Weights of a small transformer language model.
Size: 22 layers, MLP 1792 squared ReLU, vocabulary 2984, 56.2M parameters.
Architecture: learned positions, no biases in attention or MLP, untied embeddings.
Training: a variant of Muon for these matrices, 6637 steps.
MLP neurons of a small language model. Each row is named by its layer, matrix (up: input weights) and neuron, and shows model dimensions 149-244. Each number is 500 + 25 x the weight over its row's rms, rounded and kept within 0 to 999. Numbers have three digits each.
A block is one neuron, or neurons of one layer that tend to fire together. After each block is what it responds to, as a language model described it from the Wikipedia text at the highest values.

L9.up14:487497493495452472552480483495479526489469502535480529530476489468455467537556509516499484460503526492490459488530495470510502509506503483513497538486500489473534469516491545533485540492503429533482522511514510509550517496513515477480524505504522500459506512495466511531480507469501510532
L9.up186:516511533490525509477504498531474529503510455490482484456534494448477499457516512501496528491485480523484542532513519485507538489487482516526527520499488519473480532482518507489471494503482535466535494464505545469524487539475476493505469468531492503478497456508480516476533459474488546470
L9.up466:522479484508457499453513520534502522494519495507494467547518501496510483490497539516547541515485476486475517473566492488449506449491551545488459530503487505454514486483490491517503491471498478504523495440493467495473489505498498505497471558512506506478470479518476511530500552488495532488
L9.up509:522567532466537483510491451500487535495505551506461457533479507502455438512507552470521543506507516511502460489473473462495478486477480543498492488495531456517473507484504524477484436503499493442509497450498496505538496469519487511479509480559454542564515534479510504520549515523497494503
L9.up662:520466489505464575506489488535521479493509499490502544525501484448460486524510507501460496489512500484487486510540479483444488464521483487541485498525481500489492489549494512471467514483504488471536511488458519464495497482544497487516494529543492467500512529466487517491485545461462528446
L9.up885:477506504512508490497450494498490560490472475520531489524483466509542515528540459462501506563482490544500460472502475500566483508497505504459492489506514522474484485535579505502501544495553519479564521490483475536457535457507502516522521485522530454479477499486543478524498527499474510496
L9.up1239:515500531463442468516457476522481494552474486537529494493514531507465534498472530497517485534492520486464527514487454475496488527508485466498485494517457500471516513561531513461511462485529518491513505479547493515499500497485485470528466515479509472475489501504517489508500495461491498491
L9.up1551:503470496505494498548471482525531477484523517463458462501507496479506498520476543444523488502488486499518433437520491449502464501518493499483495481474450492469514479512510515468491538482466500469564496477511487524511480508499471492520504487556528456521527528489511516548535514509496531498
Responds to: Title and role noun endings. Final pieces of title or role nouns before "of" or a name, e.g. Prime Minister, Chairman, Captain, Commander; also mid-word "an" (Atlantic, companies).

L19.up51:465467505499482506515531510514514473487516500512466514496486448513466480493506469501496471522543464438546489527459510464550565495498515529504447529467482475524493483484518485487479515482514482509476497516506466558457508488467518477496531525464506522476497487488550523475482482525515478488
L19.up352:509462546540520459525529493513477523473477446499484515469504496508478476497473501536492513516509531480495503480515457520444513505516461543507511490481511534522493515483467468479546496548521489478453474495518454507490519525466502522544476543458516495503472514505482518499497508501474497519
L19.up1022:515505504529507485522473465489467504502504534479494468455496517510466526520471488501499516526492467508504481485490498529488527498536515473494501531522500503474486475482429494481484536464524477505485480526524480508517547509496515497543495526476525479459493521522542495527484511490486508461
L19.up1135:468442517509472491527510482526515509502503499479474472512503522527497550521495487547475478466547486495472477491500470546473512490483555480451474491523547508512492505479492522481515506502494507445500468506455486532494507514525539525550491489479484523505469497506507476512527511513512495525
L19.up1342:504497512496483507549528548483499465483528540496500483471529495514491505525492497531484524506520479469496460539505515442489553503447487511519486499502506535446489540525465491490502512494544482544476464488491506548487477513539535480537523482525440500499498459490498513530537523504553526492
L19.up1582:538495500470480517529529438534502496530515540466488513493522506459501543492520484490497492487496458488474518535556488538494490535492493465509540479506520504507516519529478499519463495503493488490520538504504492523478543504549550455535498518509521512508483492497478494476501562521426509540
L19.up1665:526482487470502534482474506482471508471479484486494487479494468469492535496553486517505550476536517496480533517481473433531534498496496509480496527437460502571493502503507483532520457504508522473513526478504473543518484508507569507498522495476520503480494533516499476485523477472551482516
L19.up1789:543513536457514483423462517486519493527481505506482491480512509492509513543504492478487477522468489511488507500488502508472502476495483538488493502462498540467519475481484457522473522500494495519511504506464489512545513507513528484508488500491497451534510466515507469505498485513560521545
Responds to: Name-initial capital letters. Single capital-letter tokens starting a person's first name, mostly in table cells or lists after "| " or "- ", such as D in Dawson, K in Kellen, J.

L19.up533:480522485466503516506515495484492485510522514545512521500510482479468537527521465505542533486473511497470467482495553470525489516464491490474480560544517479499497486473458560495490454488481471504497482480458524500510454527477463498544512500505492446519543510519474522504522506542466494530
L19.up604:484459525454511474492461478479513525481488509505506513460497476510475441486522468487581452493507505474486533460494417479500518514505488527496498510513539511520556511482542485469505530514502471473531430484525511480537461484523521496528502503486483485465522514486497460478502510498517514483
L19.up697:517497478484481494518517527519507460505452465451504514521488530487500513505533554447520489478508533526563487464463510516510474494464464497510528524451524484498519530550512471457473515495488484470498479468504479535494478484484499524494522447497491528475511517519505508518522509475507489540
L19.up709:510470490453495517478477489484518494513485483483477505496482483515505455511477581494549492496507566488504487503504494531487469480496486514444501545533466462516535468508511510528494515516452480491503494507470468500491472544531497523478498493527452507509549477504473485484520535475508485519
L19.up830:493530492503476501522477464497490479510496442515499505483478501511501454536457563456470478521541504503560477509516554481523505485493490500444548513525501507511467532538514496483461533524533533480498466441465513470484514488525490482490528531455510507516529460485503475508472522528531491510
L19.up971:479553507478500498499455496506486484501512510493518510477482497509488551475483477427468502508490478494494464490506536529509496468545459522475520529501532459424496506478460539488473512496546525534478511452469516500484543495511468528478485503495464532453494529518511485484482511505571504502
L19.up1139:531526543483490512500487470536482511485448468508504529510510491512483494536504495514519502493489517544527506469516470487452527496516510472516537518527486490475488501490522488466487535493529556520528466529499495494528480516498502488538509512496528441528508483509487488485450480508543489508
L19.up1621:494539487503519523496480508518549512483467492505523485492486485509479499489459524492501533520495541456537454487496470486472516542467509502531559515513440493487506485469487499498502505485497449486501509485498499497480513497524498494497504503508512522520527516521454487520515498473467483473
Responds to: Name-initial capitals. First capital letter piece of a proper name, usually a person's given name in credits, lists or tables (by Gordon, Giles, René), plus title words like Director, Lieutenant.

L13.up1119:477518483509491540535481469507518495482539499525448523505490500530466493526522538472476462553513503485473517495565538488496491517490512455496523490472489501488525496509525492502475525437461464465478517524520547491558489496502474494454464484533535504453474466493466526488510448507548544519
Responds to: Person role nouns. Ends of nouns naming a person's role or kinship, usually just before of, a name, or who, such as captain, grandson, cousin, leader.

L19.up111:484530512477514472488494501531493498529508556501520485503479479526522442484486523488555511504506453577480507532500508498504487552541476479497481513514496481487478460523468505498481534560509523510434506501503467502510492488501484498523459496472491511469470511515507508494480496492527499504
L19.up192:514510505554484482502495514454461481548512568496532483492456479476489513498501543487504507449475471529484485465478497540485477455512511526470520520479501488472517473513502499505518513506491523499454467510512493495491494502487505492544479490499463542456497500508519478477514503490502508525
L19.up653:446477485502481480529447510488522531458532520466506529472474527511495511501521462469487489524529481513503483504511507477528482577492471484513486524514465480505502465534508479500477482579439456471487470457503499531540478471504480535524447477501516455499493492465498537519508497450504543518
L19.up838:500506449455479531505508517525497521492506518535507496529525471523502544486496540513475473518509532489467499547505533499484503512505464509558502526539508513500544529520560461475482508527520462523551487500481499529498502468493500483511447475476495523512478486471530505527497499486528533489
L19.up915:478495524485492506477519512452537530524536498517491549550468522517527511494481495512538521521500531531522509494505508473501489505514511509529501537449510489467496511492511506508522499532534485501511452471487521492498537455535533548533502485531438476495466500502495520489489494497513515501
L19.up1164:500522482487507509542475513497523505509476513507503515511475506484489533504485502487494506485505516523475527490477501452494530500518534471549524519553525496522479478516478479493479507513539512481497514505505477467524504477459465477502449456470497500459475510482517486523493517500574470543
L19.up1349:476494519496485523527518511491473526516526479464495465512411516499460522525491513475497544519548468502470491473512482482496515513476525506501507517518499481516471547476555504494507532556546525480489512525549505489539451451492458458556536487481474472481498477472499496468462456500489510504
L19.up1352:450472522472496517482479507504518549509489497470494507492534494515511488488519487469480477488533486525491523502526459499453512546540528478522492478467545470497503514508526495471471493555520500472493488504517526519485463505488479453494530508488459511429540528530470505527541514468481494504
Responds to: Noun-phrase end before complement. Final token of an object noun phrase, usually a name's last piece, just before to, of, for, informs Novak that, instructs Gudea to, accused him of.

L9.up247:497479525492461543523494483501478505504477500487530494501453473535557484533488481514511519536530500506556501476524498467490563484495474480487483522501507535531512479501487500488513532514512507488490465455498493534521510495459548494524496528495502520519470490489545499440511508530497506485
L9.up338:519483497513467471482506461506540493478519475517490506472530540521467491475495454451500532549531510520519567493564521499453444475492518493529451501509519514514499520484522487476530491541508530488516479490520484485476468538522500456512466493505509475520519530502498524480556493445478460507
L9.up508:529493507499528497514543485512530481473510471544504489454521486542460481490483496485546532488542489486485495519469450508548536473511470493494481503488545452490509520474504501490482506482518486469494494500522504521492495509527518504529472508526527509512525539452474497535519490507519489526
L9.up670:484473532483475506506524516487493478430483480493507468519510507529524486520506510482472524512530511508474494502522503492535466503520494514480502509511483512482505522500524508496530470500535539504465487503506472489479492507528489488519491482519501440473503513489525508492466529562464458514
L9.up901:493463545516500538493496461516481546517510477481494474524506509515478474505464536506476472561474529467493468497516551545486536484486447477502447518476470457507504508484497494494479511492522471455477495470509521520498551468561441473491519504520586487482521507510482504550511490481512496500
L9.up1150:506559518463510508530509495440545483496514504535457515529497534513517501505490487474475474479525474534515445465519469454503505476516500506505466528480541499536525482454565511510513503488509472502519467472568489530507489523493557464518487512488504480537493502530508520485477475529474468533
L9.up1519:511470565524479495475485464551486526478485465477532457509536463558503536492507504484479483517470530490488491512517497528472487513529475491467524527468459490482465479479476494466494492486503484461545474497513519478521485497471409472474466465523535459464500526520486535546503526535525514513
L9.up1702:471463519508535546534505500509497488499458482517470494506489513484501503510520528466502492537496525443481516551506465516525525507509490510471550493515465468501533514502488515531528484520454503526531495498485515490492489451504504480514506500521530473510516496531515492476500482447426446494
Responds to: Letter J in names. Word-piece J or j, usually the first letter of a proper name in lists and tables (Jos, Jimmy, Juan), sometimes mid-name (Azerbaijan, Pramoj); also ack and og inside names.

L9.up79:488562487499477508444518507479559496524517510507471458508532530493489482531461551513514541478498490430540486467474451473477491487519519561523509600468507500533513503497519483497436457519515498492504517450467535530535513541525539525478436514498479499454519497533475500500485504499489507504
L9.up113:504525472483501546501542480501518464519465510509507427488493517524519492457502538462513521527507517502564500512491494487478533514513477535515513518502499526532511524502515500491481490485511492510496520485485497505492517513525505494481514495538502475509515473513509481492446504510527543512
L9.up213:533574515471513516473503510494522509502474441487494496522487469518509486463518477509511514487485455527512445437492471560502490492513516512473480570488489509556466494501544471543481486518500485491563489518491553458453479526467503499465506517494514498459485497514531456515454459492527476516
L9.up349:521549482467484551512503462506515540484535494503496511498537467499545487479560511522478536474545513490541529534479502470469525490540485513525485524484510516531523484536485506533488493491510499513511501533507497510502516529475504530499478543508495535536483494499490490521503485484482478504
L9.up818:505511507471467488501538508522501481526515488537509512539521478501494483486504542479467504517506482477484472488541478473450500511514530515511508524523459503492538523515479507507531510512519465548486487533482444507495530509529500516517486519486527519513550489474509459504554544537475486498
L9.up1082:436547531489488500502495479450497525530519464512508477476567482460536464497513521520481505509475454527491483490510517488496460526507494495481499556525507532550532489467492492524437492536488475494547504483534506538440524540482526505500520493527503542532530510484514489529475496527503490524
L9.up1236:520544507506509469522451525523464464534505518507483511471536459468516489544473495521490526497455499485538494478497518512450527518480499518483511544499532482518495490565547534519473491528510489516495467472501517511475521523501491511458500508518501505494534454483506514514482456507523543495
L9.up1370:509532533486470509471530464470510510530530491533465464519456488504490488499465506510526505474526510440514467467496491462486486503541487498490494521498488528493509503572478505542499510506509507501502474501487504477498518495484503541528469520558506513518533510485476500479467501527492483501
Responds to: Name-completing word pieces. Last subword piece that completes a split proper name, usually a first name before a surname (Elizabe-th, Andre-w, Luc-y), sometimes places or firms (Ira-q, Ontari-o).

L13.up1003:507498497448525465518519479514485536489522537486517458512506486478476518510539518477516510443532498473502493478519506531495494459496476527483500496509544522473526504516496514483531546516539507511474467504531497499517473490507476510500505519480429475472547490505517473474501530534539441490
Responds to: Capital initial letters. Single capital-letter tokens that begin a capitalized word split into pieces, mostly names after a title or descriptor, as in Jesse, Jan, Juan, Semifinals.

L13.up831:481523516518543490521493523494502483422483513491531535507514509491495510529508503411507498521523470530513464476512510460478509504473490484507549542443507532540501426523492494514460452487516465488528479494505454515510508519473496498505450465517539498559513509472514506543524480500456497550
Responds to: Plural group-noun endings. Final plural suffix of nouns naming groups or teams acting as subjects, such as Cornhusk-ers, Democr-ats, rebel-s, Lions; also "the", "they".